Weights of a small GPT-style language model, trained from scratch on English Wikipedia.
Architecture: RMSNorm before each block, no biases in attention or MLP.
Training: a variant of Muon for these matrices, 848M tokens, 12943 steps.
MLP neurons of a small language model. Each row is named by its layer, matrix (gate and up: input weights) and neuron, and shows model dimensions 192-383. Each number is 128 + 32 x the weight over its row's rms, rounded and kept within 0 to 255. Numbers have three digits each. A neuron's up and down rows have the sign that makes its largest values positive.
Before each neuron's rows, "fires after" lists the tokens most often just before its 100 highest values on Wikipedia text that the model never trained on. A number after a token or word is its count.

fires after: " P" 42, " p" 22, "l" 7, "p" 5, "P" 5
L3.gate308:140117186141156086112162176114117132137152095125088066093094123065106143122117167138130170167120124143113146122085137102170052097135151125145197124145147146163110114101164151170139113089130163111081129163158104145109093178092181134145202167118085089103189116148081097167160221165101068108134137103139153124110150160112127134135117157161064141096133156135175109137120122120166137187150137163067097096057102149089154129140117184182183133111131138095117125109112082126116106112195076159136110097147145068120090117152130160129179103093119157191120087154211201059135138163153126168
L3.up308:161195158146113120116135126131163177159170131145119099162107182156163116104139142099120074156118118113123139169161085210121117118170187100126136089144131126122173148132121124142152074127109121160148145117200130102132158162108161153157153101135079069172173133150144123103118185142191125102113109086162127108094102137102117118090137178163102127116122106094112088112120127089103120140090094124110135067100068190139100132083135120117106172118110151064111085054078105136076121154164131136157143102093138091111126121131126158113067121190143129180178122118145178078132074107084147181

fires after: "iv" 25, " Comm" 21, "icip" 9, " comm" 9, "iber" 7
L2.gate486:151082151177076121112103138138137147185083099134165089094147146140145083193099122206097115123156101167087158137177131145138098135064097102128114155119134152178153054039135084112085151106119131099143125091168176101146130157086090165162176086177129102174146125173108090124125131151107123134121092121157100089094179144134126085186084213101139108133195080124143126127076155065106142125148160140134104113170111132041166066117158158208129162141138162108127125112142106153121123170138106145159094088102135154134112136091103142115150156144138117116167176082136116171134149096140131114
L2.up486:135090115100157151145096139101155132104164171129145170156114141080119070152154050119116102141155091188152117157152102169142145077109107132121142161130081102155123142142032140139100095142170135130094172146129125178133146114194103150145132128132106165122109120157185112101119204115121082104186123086133092098151194138143087105132094116123106098088145138155150136113126122116137109164156191103125235124126160068117114120164158149138159080167083105129095167090153112121160144134115196155122136152096103085102081075149159151105136103154130120132145156168165063090156077083137177122

fires after: " U" 36, " And" 9, "nd" 6, " N" 6, " be" 5, "is" 5
L2.gate138:117187119134121105145098114085128107175145126165144113126103083158107159132078136130118139096114153115158113153132140067089131151201095102129081113148116120113146118191129105076106121138154208104085137121124198154152102207117145153084061137062143142111124138142112123059121103172131129131100150106153126115147113136120164165132151126140135154108129170136178146122103117183135121158115144155196116154108118138150116100151114084191123140129175151115142142087129168089087130152100112150103202114109083136157094136168122062140198166119174146137124094063141155156089155153131077041
L2.up138:119140116118158143205110147145143161111164102108133193160109113180156137147073141182134129098137073130129129126212095142110145085114146166122141074142093141117177128119139118184174150090202077101109113086198092167202167167085115159146141091156138123122121109093142047143102143125120142127102161134145057127149199097160133154201082139087149118152176181175137118138140168112147080157131117087142148115109147164105128138080049117097118088107133136121201098132121141134177126117177127128122083151130168169116177132098091155145123139130158101146174136166124161084135167072172115103

fires after: " Comm" 18, " man" 16, " comm" 12, " Comp" 9, " Man" 8
L2.gate1396:149129144159164076156142184108140098102081142099136174123100076126132055137114160123148064136094152138137095143146103100112162154157132117137100064160124136132058140185140113132107134135115127094119123132132139116125115103128070104144148118166104100111121179129142055109102145109139116147118090119103113151153112211173113141065107173152125156125170119141105090174164180121115184094099144086152150145151141142088163125160124110163152127090090122111154140092160069126200132166183131103130177127096152119130081132138097108056202085124118100082103108165112118157116145103179182106
L2.up1396:195100102166110108165172147118107108140152159148124100127102098102162105064112147109117082090085148172168122167127153074131167122148142107166156097135120151093152096169145065153101094119143150112145138106157155182146148135131054130121163144114128129144124148099131157149166196200113108094137133076094092060111124137134094136140104138155144142188134154150136122147112162129108169129097186118150164109183148127117145144150145108088140040097135190080135137149137131169132107191180177057115120182079115102149105076173179126089136111098122173155119103112062131078115121074145130131

fires after: " b" 28, "\n" 15, "B" 13, " (B" 7, " career" 6, "-b" 6
L2.gate159:159177134129108113103096100130119126103081082179143095123117180119141175105143097118074225052131173055121147157115095150090116126160112104088196104098115110141118178115134148114119131138147095099124096110117128158134136144115115150128136193137138160144088228163145181120187085118157072177133132161124084195171154163201081084146100133040111126185161159124133157179093133099156144124188180155111106067195128101118072084134077142109113100106137129146131120151135179128107090063082162166166074187127123077114132148144129149115170153136064155097130147075069126145181103117125156140
L2.up159:154140046114126125128129144161136098126166122153161108110135134193112118064174177099174128156088079117070110145143147156129162145148086083084144116082119139132130132125086104118163112112111125132108094111176069116130024092126092117159193107150128181126089137107174182085154086145139101144161066116163112115154146164184130127134156113100150094142106177124113118150120164195061087138113144150089157098135131140117159114123088107058139142191106165139143132165112172107091114067129093126120063136061087096078127087139113185098146151076156140103119103110094125137116121102144110121

fires after: " L" 28, " l" 18, " acc" 7, "L" 6, " st" 5
L2.gate509:049134121145163115087062106186125127138116136103138133165136140174124152220187113132144178145155090131094138116142162095141106139171138056189150086112111126081130172124173116115068161158111102122104128058093119123172162051148153129190127145134159157171164137159190150102113123172104153146109108149133163148105157074170102127138147177096082085132148103119095115141126117133182152148124175067158117097127180144108160110185156201091130135165129133138120132077099173097086093111140117110158141093146166123129117133095135113054154133160128138133134092184075109161152142095115136139
L2.up509:064129112121174131196128130156152121170084071070083186085124159078095114102138202168084173112149171074147159104107163124138096151116127125150146102151164109126144113140134157140112091033160092111094100112090148090139119130153134157171119172113114190219129170159160059120139150134127174141091086136094123137093149113157117144208166133174136156112162099119091193118111090127181087098131169116145104101137122106119158115149179211127059125164087154161152120174121178143141110113130120123124183136144124120094128086101129098169137160190149138093151145158110108150212162136098130127

fires after: "\n" 67, " N" 7, " j" 5
L5.gate862:117149149168066079150176121124166109160193129151046102104071189144102120181158091136196154152090112096143170111154122155153138109080111083123079046134167170144156106151106110152115069168128106071114165152083128217157125166173126108118129114143100125182117125123148141120137120110183111131099131091119135093092119139124145100117168177107159172157148117133138101106114157142143154147134158160055121154140147135140130105082175149107158105041153150096136075194108105158180155102148142101128174089114130073108141150091165112140174132087164121168129155132163117092147113138106088162
L5.up862:149142166146131099146090124052138084124103090138170172131091100107110098122127126107096098140181112174144136133156104080140130154118103152131141160091155118100111181101142164097126134137112143099088091166135078127119116106129172116114140113134184131125091128094136159117107134087088132135101086149137135093143127156123085106133132127184109148142083133126090134086152161114161076157169134096183209172134136134168119129136146129165137193092137145184122119093136148237155148090166159080110191123101177180087118118122137133083110146164161123168184118158140104122149166145110081113

fires after: " st" 17, " L" 15, " l" 9, "l" 9, " St" 7
L3.gate448:124170126086122134134187113124151141131125158093029179107151111176152149152111199197087133144115158167113153177120133122107200150143127100131164083136196117105146134164132059118134130128147101144075106050085157116140139142088124117148106161151095140186163135159202155063063115166055161131097141086109143129105136100112101055120125092152117136123172134151161063174130121085164083127177138109098097169092191137088105077133100151170115115141153177095123106181082202124102069079120097128153183127143122117198168152099155159105152108115136198080123140105104137126174169160131131173
L3.up448:121129137168139085135099132145131141145064130170091132106115097114138089128163150124107120095102133147102149127068144230144041170118131191175136074133123160130089184126126145126075131072151142098162108090074165129109120160153116099064137099213147103158145160089108107141118087130122156108130196113136096083115166147094128050169071102098168134130176125102095133110148086122094098104133116133066158118127106115135137129165131091054146148073156101093119098097154125118121057127094144138135141143150153108110123147152120159179142187133094139117174123094155154098126073162074150118

fires after: " st" 21, " sp" 14, " St" 13, " sc" 12, " exp" 7
L3.gate1358:145117144101133150192065141043099118186140127139151112079168109090126127076134182113172121137163152097137155157120144188066122168121177166181121109182141138153132118114099145162145121089086152144140181100118131159121230171144148160081153114123103149172143151138129085104092080113091149092145120142085188096094082141100102098110102166120101090111157159151153074136139111138130152136124120135150097215088135113126122102159047124135089119134134141175120151154089150177160121152065041166132187134157166098155101117064117129097138150140140094167159144099109182119160163102160140091
L3.up1358:143133094130168138080171123091126158170117095128120086156109093120045114152137139153140071145178109090123104146126146184111110168178108134111133147096240130106131161073140108108139125104149143141137116108109104172121134127185127121079166130124193125113137144080164157165136192146129159111116139137142104080111121130145081114100150097156153118154072062135123154106184167157098058125111139136103136099125168154125180116151113168118124143100118039099091068128141097099163130146141168106114124131170137162133128159138177149201156134174144125110129118226108133155110140114146132108

fires after: " D" 29, " L" 12, " l" 9, " d" 6, " S" 5, " P" 5
L2.gate261:168153124104151161131190144095129125229146105128109135088100132124151187101080149157127144191097171118146138140093176089144125116148094171175074134122143067127106170142059153121102132158142135119165085138146100169136099121137174180156144160172099135171166092137133154124191141099081155132107113096197123158105116125111085100132094134129120183174161120154165084163111154141108192124202139124128116128104142167119156115148150103166103120070154154113093057110115108080113133100079096146151122113138134126119151137147129144096194081102119105157124119111106151138061192123099130125
L2.up261:171165090183163137104122125092157081149075105175120094113137159136165154142091158144133134117108089091135148138090138165092127138104169146057194132086167165127156094153155175094163085070170059203142128111094144124101123119137149118135151097143138121115082149111127169067158069094128091128108188150136080109112117159147110130193137140099137100133202138141078156127084136097120110146105065153081099103154120140199140076083188159127128145092139093083135084144090103084144116161093152170127127138164084117102113181145143116106127158143097105138127077120118119189101145117097127142

fires after: " fl" 14, " f" 14, " F" 12, " d" 6, " l" 6
L3.gate1419:105147098121106091179155141128096177107115168119159136090106130162048142159121137103157124098146070133131143141082089129104108152097160064151147068124103168173121122144133165138117139143125167148077122148094130158122100094158034131130125188157126091129116153138124161154102072173122158167100140129133086122115129140129101140143164110075135051174145164133116085117135111124125150125187216127161137163153137180134121140112119127127095159115164115106139130154142220112052124136109131097191141093181186168152114113118119126137119167127077134098150151116126144118068113075082099154
L3.up1419:153105094108099125145122076187082149114089131177133173134169104125081175171143162135113143167120154154105109096086074150109167128109157141121127163108193187117129086061093181110161126104131169113068178149181149075127139182154115131175103133074111145128145173151117148154157140137151162150093134189136099121161127109183094112141131120126109118094105105083130170062137115134179146095092108156085128140115130111107118131077110116218193197134089140130076140126115100076157078130116128127165135126135114142115151144119101138170146192113149068081137185136125168120142150145141141079

fires after: " p" 14, " a" 13, "-" 10, "p" 7, " t" 6
L3.gate1071:104131147076129065112041134113148134141104082163140117124118143101075141158143164136066160148099105120139173125119092136107118087143209154129147087143120133091145160108142141141152127132136195128158103148184103072161114120189123148131139194181124141190101113160132113159132129152123163141182184132137155142168204142078122201090172165135088106152104097142120125152176117150155146053089126125133146131099134149228149119137104155076068119098137142130155130113140124159104099079124089158142095118165107151117111137062080103179125139102168136156119168140152107103156118134191120189
L3.up1071:153115118090074121168149091083162153082114109138073167080150134128161122127102162124110180136146159142157108172129182123139096123165158144089143083141097182143155092038123158121107081148116167157098072162163136217120148111119125089130139151137104158156097166134077156123150156123121095138124077145114095143099090130138104142103132112173108124143086108103128098122068124092122103141114122143096126127156159081194110116103124135185092085099101116138126093098132094158087094140122107207132117083124149133130069086164103153159120128128053159205128131137189119051199113145079113164

fires after: " b" 24, " B" 12, "o" 8, " g" 7, "re" 6, "B" 5
L3.gate40:180096157144106107100103172134093122201163079146166058117131183125120126142190161121139106118135130128103110178146133127100112106074162100146072126164120089131094123133192115182097176088158165164139128147128155140084156107143095074154155113075167137177116223090073115162122114125083137168100090164129112123078137142143124090149143192149138121175193133059160117170138126125169094134111110122111161157141123134051072162148086101137111184089158123095082146201174188153126088197204141117173187120142046127154087109175105134167130129123111214122147204136142094133134123152122195147
L3.up40:166143109163080116127095100171153117136150091112147138147145141199132115108145090178095124137163080119108160156119117129149144136117111155145124197055157155105132144079068138131134072091098121150133098139151101086165110085120128118100113090171094150101088154159126065122130109124149172145092100098106156184194151080095114074148155130128108115103070100116118106115097121099074165163194156131080133160135102141112086099178145123079127146137169118132154164163122090161060082156123130108080041094104131141067096097063043138164111079119150127166094094151088162130161054165168108109

fires after: " was" 16, " f" 10, " con" 9, " l" 9, " cl" 8, " def" 7
L3.gate904:062089098172111127141098122148111112187110158185111116103142070200120161142151147125119122160174127112127126132074143102117116127126077122119093123050088121118139108141095142121125114142084105099049137141159132118110123166160104130156148164087136138177197130173076103095181189081120124167160117143125124159126061209104064103117114131028152108190127168159128099116131102153136108096192152093130126157105086172102093104122171071074117160115127070197148097125127164114140139061101173161179141141109181138170095047084105087093118135121095107119100110151190124175105135145121180115
L3.up904:125120062095138039136178183110096122174109105051087139123153117126156117147119154119120092078132157119119080134081099095120128074080065164107143103092176199113102099153122138140076140124102088147091233110104151144078173189109064108111127138145128206138090167161115130137132114173066127116151145149173152151095065152111068121165128165100091110148157119108134116045105101128197090148104126144060126158117197132108124147140081090124152083110122124076109075139123052114141150073150168131098089130106162087109105156139159117199164167116089111101100128050111155117105103099151165114

fires after: "\n" 20, "." 13, " " 7, " to" 6, "s." 5, " l" 4
L5.gate643:082167232087095141146131143149157134105172060111127067128100120103085135119195168099113217124048152212197122093147085114126141087153157101142141118148120116134119142091168125112121203110188115117063141115111083106080145155131125080146125107139132127125087114051120137088143138094169103065108128152133103113073083156122117098118139067151036202085151116112141137124172143085178162142142069126151109119140128054159124133137134149132096108150173156094116131155110148136138102212135078122180145146167127091130108073115111122140124150113169152156169153113154139169094141131140113129
L5.up643:125153173131085121132104090068106092155187107114125119076144020079097099137155099192053091148167142159126118129134101096137156128087150100115208104144138091118145154176176116144088151127132053125097081107149155112145124124151161140127101145096149107134121113083100050103094116093124147131125123175090116097109121153151114092141127104125137092159117184147111107149078138111169114142153133122202208107139204145142178141107153150183138154119137091128199140091182109137101147121085146103101174114121148068147118132111142079126111167171127138103090116141148146113130176129105075125